From a checkpoint of a small transformer trained on Wikipedia.
Size: 10 heads of 64, MLP 1792 tanh GELU, vocabulary 32000, 37.3M parameters.
Architecture: learned positions, tied embeddings.
Training: a variant of Muon for these matrices, 291M tokens, 8875 steps.
MLP neurons of a small language model. Each row is named by its layer, matrix (up: input weights) and neuron, and shows model dimensions 208-335. Each number is 50 + 15 x the weight over its row's rms, rounded and kept within 0 to 99.
After each neuron's rows, "fires in" lists the words (lower case) most often at its 100 highest values on Wikipedia text that the model never trained on.

L3.up293:30 64 38 30 45 62 49 58 49 73 79 57 54 25 23 66 38 74 53 74 45 43 36 43 53 47 42 41 37 34 74 47 27 50 56 66 60 37 62 29 69 38 70 54 48 42 53 23 47 39 48 36 39 62 59 51 56 46 40 45 56 32 45 61 49 44 46 72 45 61 27 42 43 71 55 44 52 48 68 25 61 45 81 83 85 24 65 54 58 86 58 35 59 35 52 53 36 42 68 32 44 73 31 39 61 35 41 61 64 46 64 45 46 28 60 50 46 43 30 39 55 63 57 47 48 48 43 46
fires in: "s"

L3.up1168:49 39 56 21 42 46 57 56 71 41 71 86 37 65 43 34 68 63 53 51 44 66 76 43 32 31 31 60 53 47 55 65 58 26 43 80 47 33 75 53 69 58 36 53 69 56 43 30 80 74 26 37 37 52 57 57 30 41 53 46 69 47 33 31 44 32 40 49 45 62 70 74 55 66 43 64 61 47 38 70 63 27 61 43 60 63 35 71 62 57 54 45 52 37 46 38 19 22 55 76 53 48 31 55 49 48 38 31 26 63 22 42 22 42 52 44 43 39 34 32 62 63 85 69 55 60 29 54
fires in: "to", "that", "year"

L3.up1260:65 57 48 52 46 50 50 56 33 34 37 49 44 94 47 87 49 36 30 52 38 57 75 45 40 47 36 52 42 30 62 32 50 49 38 26 68 40 49 39 38 45 22 44 43 57 49 28 35 66 51 46 30 45 33 66 35 62 39 80 37 56 28 51 48 59 62 63 56 22 59 56 59 70 60 67 64 59 53 67 97 74 42 59 61 52 52 37 49 64 26 29 31 58 37 52 88 26 60 63 50 15 71 62 36 59 94 58 51 41 53 53 33 58 47 57 24 56 40 57 80 22 54 57 63 49 42 69
fires in: "left", "free", "0", "joined", "right", "1"

L3.up1358:56 30 59 60 41 75 66 54 44 60 72 35 66 49 49 78 32 47 34 53 40 45 58 58 45 49 44 65 38 52 58 51 57 40 39 46 31 57 47 71 46 53 65 50 65 48 73 58 34 87 47 60 36 60 37 35 55 65 47 37 21 31 68 49 57 64 45 54 68 50 55 46 76 44 65 25 21 59 53 53 46 49 66 58 62 27 33 82 66 50 51 41 46 53 58 36 44 27 87 67 45 48 74 46 32 47 26 64 68 56 38 54 45 10 54 49 41 56 51 38 36 65 65 59 42 31 27 50
fires in: "who", "was", "being", "not", "been"

L3.up225:73 59 10 66 26 58 47 42 50 51 18 26 43 59 69 64 52 41 56 67 48 60 21 34 52 53 69 68 74 66 42 53 62 38 58 64 48 51 62 67 36 59 35 43 59 57 61 27 52 53 34 37 50 59 46 63 49 60 63 57 34 24 52 47 46 35 66 55 55 64 35 44 54 51 55 78 54 39 49 50 28 37 31 39 33 45 44 63 43 76 58 33 66 37 27 44 42 54 68 50 38 48 64 35 61 54 36 47 31 21 55 44 49 59 51 40 26 69 34 51 70 48 57 33 72 33 48 56
fires in: "with", "by", "et", "order"

L3.up334:50 51 82 68 56 23 38 39 46 60 69 55 65 40 66 64 65 36 55 56 48 44 51 66 53 39 52 40 27 70 59 45 45 39 47 70 68 51 59 42 63 56 63 36 86 63 26 63 38 62 46 42 69 49 42 47 77 44 48 30 58 69 54 06 85 26 57 53 37 52 56 58 34 34 85 43 65 47 45 63 57 65 53 54 89 44 46 50 16 38 35 72 64 38 44 37 11 32 40 40 43 53 50 31 37 54 79 59 23 26 51 44 44 29 53 44 57 30 78 32 62 75 30 66 74 42 61 65
fires in: "time", "team", "family", "years"

L3.up1718:61 58 40 64 49 47 51 38 59 67 39 51 47 59 43 41 72 55 39 59 75 59 66 39 55 73 68 43 23 58 54 51 25 34 73 61 74 33 49 54 37 55 67 45 77 45 30 39 58 75 30 50 48 54 53 49 55 66 33 42 48 38 30 28 51 52 51 64 73 49 40 48 23 43 54 28 41 39 55 27 50 48 47 69 80 51 71 62 72 44 67 63 81 52 60 57 49 51 46 36 54 53 63 47 56 24 68 64 32 42 34 43 58 33 69 54 24 58 58 42 19 35 70 61 57 51 38 46
fires in: "us", "jr", "while", "one", "they", "ca"

L3.up1660:52 11 62 41 36 48 46 66 53 47 59 23 46 72 42 45 68 32 42 34 46 67 53 41 58 33 29 37 43 52 70 72 38 40 44 57 83 33 63 38 57 58 52 47 61 77 41 18 54 19 37 52 75 51 55 68 63 65 47 21 58 60 20 64 25 52 36 27 56 30 51 22 39 63 70 49 46 59 41 37 50 48 31 62 47 23 29 61 42 64 34 56 53 66 47 50 50 04 42 71 39 73 81 60 33 51 56 81 58 26 43 62 40 48 55 48 45 53 36 24 67 48 64 51 46 83 57 55
fires in: "at", "to", "of", "family", "w", "n"

L3.up891:07 60 43 40 40 46 39 61 65 25 65 50 74 30 38 55 33 55 71 66 67 64 45 50 59 48 49 69 33 46 38 29 47 38 53 57 42 74 67 55 50 37 42 62 54 61 66 22 20 68 51 57 42 67 59 64 48 54 27 51 32 56 32 57 52 45 56 43 37 52 26 62 61 47 39 57 34 60 31 46 30 44 34 73 52 49 59 51 31 49 78 43 53 59 42 41 39 46 54 71 51 80 33 42 37 51 68 54 33 45 42 63 48 39 58 53 37 28 57 64 41 75 54 73 58 80 64 61
fires in: "from", "when", "called", "was"

L3.up1150:35 70 48 69 33 60 50 50 42 41 52 50 40 56 42 37 14 43 37 33 53 60 45 36 42 43 26 67 54 64 53 57 41 55 66 26 55 68 31 33 46 51 57 55 75 65 63 57 60 35 42 57 74 48 58 72 56 44 55 56 17 34 31 70 47 51 23 71 43 42 47 31 55 47 42 39 34 40 31 10 57 34 50 68 38 29 60 77 34 53 62 55 73 44 64 66 48 40 51 29 72 69 60 58 46 50 50 32 64 53 34 33 43 54 53 58 40 49 55 54 34 36 46 50 62 46 44 42
fires in: "year", "on", "date", "1990", "1999"

L3.up985:45 49 42 25 63 59 52 42 62 45 44 67 35 34 30 72 57 39 57 31 70 33 61 56 44 74 41 29 57 60 42 57 29 28 51 69 43 53 34 56 74 29 57 43 47 35 45 58 40 28 29 25 46 56 58 69 38 56 50 44 46 28 61 61 46 48 66 50 56 95 53 35 44 50 35 72 50 64 37 44 38 57 66 52 68 45 69 52 50 75 60 48 63 39 52 28 34 74 75 33 44 54 45 49 32 44 73 56 23 54 30 63 34 45 28 42 35 37 52 70 53 30 54 59 42 63 29 30
fires in: "as", "part", "july", "all"

L3.up96:47 49 60 00 33 42 54 60 56 41 74 48 28 59 71 87 59 58 46 44 58 66 39 54 63 33 65 73 68 50 54 57 47 63 61 38 42 59 48 63 72 25 33 47 55 55 35 22 57 36 42 57 47 50 30 51 26 69 57 62 44 56 68 53 53 68 61 48 42 46 55 31 41 37 23 43 63 33 55 12 42 37 65 61 33 47 54 41 49 64 69 44 40 45 30 57 34 48 42 35 55 70 41 59 35 41 39 43 22 29 51 61 89 43 60 47 63 66 80 25 65 46 65 34 63 91 42 64
fires in: "to", "and", "time", "place"

L3.up1350:36 76 53 11 33 29 37 73 42 30 52 63 09 37 42 63 74 67 44 22 14 76 63 58 63 47 57 72 69 48 32 55 45 50 55 50 39 57 55 68 60 38 58 71 42 59 58 51 57 64 67 28 48 45 62 49 63 58 49 53 56 45 56 44 70 68 66 53 54 55 48 56 36 59 52 65 55 66 41 62 38 53 53 57 49 21 35 82 26 56 67 44 74 40 47 81 35 57 63 56 95 48 40 70 79 27 57 54 53 40 51 43 48 46 37 41 58 40 34 56 48 47 45 41 78 59 60 43
fires in: "and", "well", "called"

L3.up977:48 60 62 50 50 48 49 33 27 64 50 49 16 56 52 55 40 25 64 46 53 17 38 50 61 72 50 66 59 56 51 40 45 38 49 79 55 45 23 69 80 56 35 49 60 36 43 25 63 72 19 52 54 53 66 62 38 52 29 43 35 50 31 46 16 61 36 49 34 43 45 55 62 71 70 51 36 55 73 49 22 63 47 55 54 59 27 46 43 47 87 49 64 70 47 43 63 56 70 07 86 55 59 49 44 50 50 65 36 75 31 64 51 62 54 24 73 64 43 62 57 41 40 39 30 47 46 41
fires in: "and", "the"

L3.up1679:35 57 36 23 63 31 48 76 47 56 50 80 70 07 66 37 48 58 57 72 56 65 40 48 38 44 34 58 63 44 34 33 71 45 36 30 41 54 34 36 42 31 61 47 49 56 44 17 71 73 40 38 35 58 41 39 82 46 59 28 53 31 05 51 49 45 35 39 46 64 52 56 67 47 62 23 49 46 57 71 55 23 50 63 47 47 47 65 49 65 61 23 48 42 64 63 29 71 67 59 60 76 45 75 41 33 40 54 37 61 43 62 60 24 58 64 55 53 65 48 28 52 69 43 50 83 09 33
fires in: "s", "championships", "actress", "awards", "games"

L3.up1095:48 59 56 28 34 48 62 43 24 52 26 50 50 49 61 38 37 37 33 32 42 42 72 41 61 56 70 35 52 35 56 49 49 35 32 56 73 73 55 52 33 39 30 58 16 32 65 34 57 87 29 40 54 53 55 38 53 78 57 58 54 42 51 59 76 40 38 36 72 69 55 65 41 26 51 51 75 39 23 50 43 59 56 35 52 34 60 83 46 56 34 66 34 60 50 57 52 47 71 57 62 58 61 68 40 49 58 78 47 68 73 36 67 76 37 36 59 34 34 37 14 81 18 72 46 47 57 41
fires in: "to", "not"

L3.up158:59 74 51 75 74 61 53 50 40 66 36 56 60 61 45 61 25 79 52 68 63 44 23 36 51 54 70 48 65 39 53 40 59 85 46 36 43 40 75 63 43 69 36 55 43 44 53 56 42 72 57 53 40 35 42 51 29 56 53 58 27 48 62 51 68 36 43 52 53 64 55 39 63 65 33 34 59 40 41 45 44 49 49 85 54 45 50 34 63 46 60 56 28 29 74 63 72 41 29 48 46 43 51 52 35 70 57 71 56 62 66 41 64 47 38 51 80 24 56 56 76 43 34 39 63 75 51 50
fires in: "that", "of", "which", "result"

L3.up1669:47 67 58 44 51 54 40 63 58 61 50 27 70 43 00 50 66 55 38 34 19 71 40 45 48 23 38 42 77 38 54 62 34 25 46 52 18 56 19 49 47 48 65 50 73 57 74 58 47 62 28 51 51 33 33 66 55 39 42 31 64 53 49 44 54 59 28 75 29 33 56 56 48 47 49 38 56 51 66 39 45 25 05 43 69 23 77 63 39 57 12 43 39 54 44 38 30 62 55 53 63 60 46 62 54 42 78 49 52 42 62 44 57 73 52 45 30 69 40 44 59 67 60 54 68 45 55 72
fires in: "career", "life", "award", "awards", "championships"

L3.up2:32 53 51 51 52 52 54 53 49 58 56 65 37 30 45 21 54 58 64 58 32 51 42 62 50 46 67 50 67 53 48 60 77 67 45 60 36 45 43 41 40 45 48 39 50 79 50 42 46 44 30 70 37 43 79 43 26 56 29 62 31 19 49 92 29 59 56 11 51 45 47 39 60 74 43 72 36 49 41 41 39 44 49 52 55 76 56 69 71 42 52 27 74 55 38 56 50 48 67 45 42 66 53 59 47 26 73 46 27 38 51 54 47 58 64 53 64 50 48 32 38 56 72 80 54 28 78 69
fires in: "the", "its", "their", "most", "second"

L3.up1486:43 47 67 76 64 52 42 56 40 57 28 59 55 32 55 50 64 63 72 41 55 66 35 34 45 44 57 66 52 61 46 58 55 62 38 68 41 48 37 63 51 57 66 47 57 53 65 23 66 58 25 58 46 41 46 33 55 30 50 56 28 74 55 47 41 49 31 63 48 51 52 43 70 57 32 33 33 55 43 53 60 30 25 81 34 61 71 35 76 33 55 56 47 62 44 52 80 55 65 52 67 47 69 59 42 39 59 52 57 31 41 58 63 47 52 43 49 42 46 59 57 50 47 35 52 44 43 60
fires in: "his", "their", "between", "its", "what", "over"

L3.up56:52 65 41 67 56 56 37 65 35 45 28 59 48 49 25 74 48 65 65 51 92 51 57 56 38 34 64 43 45 48 49 34 21 32 66 57 64 70 57 35 38 58 44 51 60 59 45 27 55 81 70 62 54 53 66 58 63 34 62 69 42 62 31 43 41 53 61 61 59 40 42 39 57 31 63 62 66 49 39 32 75 62 64 70 60 57 47 80 28 59 87 54 48 73 50 56 59 37 40 21 48 66 71 65 50 44 37 66 59 65 38 38 58 63 54 41 41 42 39 18 51 39 43 50 53 54 13 16
fires in: "a"

L3.up1733:53 24 54 55 65 64 50 69 74 59 68 46 41 61 35 61 72 57 71 42 47 47 55 31 50 50 60 29 65 52 54 64 56 44 32 62 28 30 35 63 57 35 52 48 60 52 46 53 41 66 46 17 26 23 32 13 66 57 77 25 55 64 32 79 64 67 13 34 58 55 52 54 47 38 51 56 45 88 56 44 01 43 52 52 58 38 65 43 54 64 50 38 28 38 45 46 50 36 65 70 66 71 67 60 54 53 41 47 42 55 64 37 40 56 46 38 42 28 42 43 29 75 59 36 34 35 40 68
fires in: "that", "as", "described", "called"

L3.up122:49 35 56 58 80 42 35 74 70 83 70 53 81 24 54 33 06 69 63 69 38 43 49 64 52 57 68 84 50 58 46 45 27 53 41 68 55 51 46 63 60 53 22 55 49 48 63 46 51 65 61 42 76 62 25 76 45 58 58 66 69 63 23 58 24 17 30 37 70 65 47 16 65 62 60 15 35 43 26 54 61 38 47 44 48 59 59 60 82 54 25 66 37 44 63 55 42 42 39 27 39 52 64 78 54 53 40 46 29 52 69 53 24 62 78 57 54 60 59 33 53 51 71 63 54 46 47 48
fires in: "the"

L3.up462:41 52 47 46 35 47 27 64 33 43 59 71 62 56 62 68 55 57 58 45 36 22 67 85 56 44 53 62 52 73 57 54 46 81 39 62 83 38 33 56 56 47 70 48 64 63 24 35 35 47 50 72 76 42 78 68 41 71 49 62 54 54 37 67 30 45 85 39 44 30 36 51 49 53 63 64 46 58 48 43 38 46 38 67 34 50 67 58 50 33 43 79 49 66 52 51 42 73 69 47 44 60 66 31 60 49 88 49 54 33 59 70 36 60 61 39 48 50 49 23 57 39 13 81 41 35 02 37
fires in: "of"

L3.up81:33 40 33 47 71 51 47 42 59 47 23 33 55 33 45 56 62 18 43 57 50 36 67 48 55 65 45 57 62 58 46 47 57 20 23 47 56 65 56 62 66 62 35 55 55 25 53 45 51 49 57 35 62 42 41 28 38 42 20 96 63 29 23 62 52 46 39 47 62 50 45 44 94 79 29 59 70 43 43 42 39 48 56 37 31 20 37 66 33 03 75 66 51 50 20 80 73 55 53 67 42 50 73 60 42 39 54 37 61 65 62 54 62 65 62 70 29 51 60 62 40 42 33 34 65 60 45 67
fires in: "of", "1", "2", "history", "collection"

L3.up452:61 25 44 44 67 52 60 70 52 71 23 38 33 57 63 29 26 25 33 45 54 67 39 52 78 41 60 38 58 37 65 49 62 46 63 59 27 37 59 17 80 47 26 78 47 47 51 31 64 69 37 41 41 60 45 65 37 26 39 50 30 42 58 51 65 38 45 59 43 69 51 62 57 66 66 60 32 27 62 71 47 73 62 62 70 60 58 63 67 55 55 23 27 46 61 62 44 55 41 62 83 37 32 76 52 66 51 40 49 54 72 48 39 85 53 36 41 52 54 26 54 66 74 65 16 28 42 57
fires in: "that", "up", "appointed", "him", "announced"

L3.up1448:72 50 81 71 54 46 26 33 44 60 57 73 79 60 38 72 42 66 46 44 68 49 34 51 52 47 40 68 58 72 55 44 41 40 62 47 60 50 45 45 55 71 04 82 43 70 46 15 56 39 35 63 75 56 64 44 62 28 49 50 62 38 83 40 24 79 52 72 66 58 20 39 56 56 44 30 61 82 50 42 48 38 63 39 76 46 36 51 41 33 54 65 85 61 48 29 58 33 45 48 42 51 61 30 46 56 38 53 50 62 69 60 41 75 44 75 40 55 55 42 34 58 51 66 31 61 46 44
fires in: "one", "a", "per", "by", "half"

L3.up672:59 34 31 58 30 58 44 61 49 41 54 61 54 81 63 32 55 63 48 45 60 47 40 28 23 68 67 58 80 18 65 54 53 26 61 72 52 52 48 38 47 68 37 63 46 60 43 34 59 52 61 08 39 56 27 45 49 72 31 40 44 57 32 46 81 75 44 70 40 33 33 74 45 52 57 57 77 76 63 48 39 45 18 28 49 36 64 49 63 34 48 61 44 60 44 52 33 59 37 48 48 38 48 72 44 83 50 47 55 51 51 58 49 38 64 21 48 09 59 41 51 59 33 79 50 46 46 56
fires in: "time", "years", "life", "date", "release"

L3.up581:61 53 32 33 47 53 62 37 69 48 52 84 04 66 46 50 25 61 33 40 59 78 45 36 56 25 47 50 42 51 40 49 61 54 70 54 27 58 68 60 48 21 57 66 44 84 45 31 65 60 69 45 60 58 33 77 39 51 58 60 39 38 61 46 56 32 23 80 48 52 47 22 69 41 37 53 53 51 38 56 51 63 88 71 28 81 23 73 50 65 35 77 52 60 51 66 26 60 47 41 28 54 48 58 70 61 54 40 33 27 39 30 62 46 41 53 62 18 41 83 49 36 48 38 34 58 64 75
fires in: "of", "such"

L3.up689:50 55 50 35 48 42 53 59 59 44 45 47 70 56 66 56 39 93 52 42 41 54 01 37 49 64 33 45 43 66 21 58 51 52 53 67 45 67 53 39 65 62 46 30 37 52 77 37 53 57 63 70 33 62 46 48 50 61 88 37 53 58 75 63 60 36 27 49 53 50 44 54 51 65 54 47 64 41 19 46 31 52 55 56 53 43 40 35 53 32 60 73 24 62 32 33 41 39 41 60 62 27 46 32 47 42 57 48 67 32 50 66 31 69 39 47 72 48 57 22 63 52 28 42 58 55 44 38
fires in: "of", "rothii"

L3.up375:41 72 22 45 46 63 42 84 26 59 55 19 47 64 36 53 41 76 60 69 26 57 35 51 37 70 72 68 54 29 51 66 54 77 52 78 51 46 44 36 55 51 70 54 47 37 38 84 46 70 74 48 66 57 27 41 77 56 60 13 54 64 65 38 48 91 42 55 38 50 44 36 49 61 54 48 46 52 37 53 50 33 45 65 53 85 57 53 14 38 79 56 42 52 39 56 30 01 52 32 49 59 67 47 42 65 70 24 49 41 35 62 44 49 70 27 55 69 36 61 78 61 69 66 61 67 48 43
fires in: "be", "was", "they", "he", "being", "a"

L3.up1543:53 19 45 81 18 57 60 31 50 80 53 40 31 42 43 26 52 31 43 52 24 27 51 19 40 62 40 61 54 47 39 46 43 84 53 53 43 59 80 55 45 62 75 84 52 51 53 57 59 77 37 61 52 94 46 47 35 41 36 35 56 56 47 34 63 27 73 43 38 59 47 57 41 56 58 54 51 67 66 52 63 62 51 53 41 64 58 63 68 47 58 87 35 50 60 50 46 24 21 48 62 37 57 32 44 62 56 48 30 39 50 13 39 56 56 38 53 40 47 03 56 43 49 38 60 46 39 55
fires in: "to"

L3.up268:35 40 71 49 66 45 65 64 39 52 55 55 71 38 28 34 05 58 54 65 76 48 58 41 49 64 57 49 39 48 49 63 70 46 36 49 36 54 49 45 47 51 33 55 70 53 54 61 41 72 43 40 29 60 70 20 69 58 57 10 57 43 30 91 63 43 59 43 39 66 30 73 37 61 65 43 66 45 39 55 49 43 58 42 33 39 50 43 43 90 61 46 64 59 56 47 24 36 70 41 45 70 23 24 68 39 82 48 49 51 32 41 26 52 60 44 22 25 57 44 79 38 49 60 56 46 52 39
fires in: "only", "first", "next", "s", "to", "second"

L3.up1265:49 60 41 42 46 57 38 28 56 59 63 44 57 39 53 54 60 41 49 70 39 33 23 54 34 45 47 36 27 70 43 56 51 67 30 80 94 67 80 62 64 47 42 56 28 57 71 61 38 58 31 66 40 64 57 71 68 44 48 23 46 66 56 41 60 27 75 63 69 75 64 16 51 36 56 33 35 66 20 38 50 39 52 38 65 47 40 59 70 77 69 82 65 87 35 49 39 23 54 73 53 43 63 66 47 66 53 62 71 39 52 48 52 44 46 44 68 71 46 48 46 59 48 46 50 40 42 65
fires in: "the", "japanese", "series", "world", "version"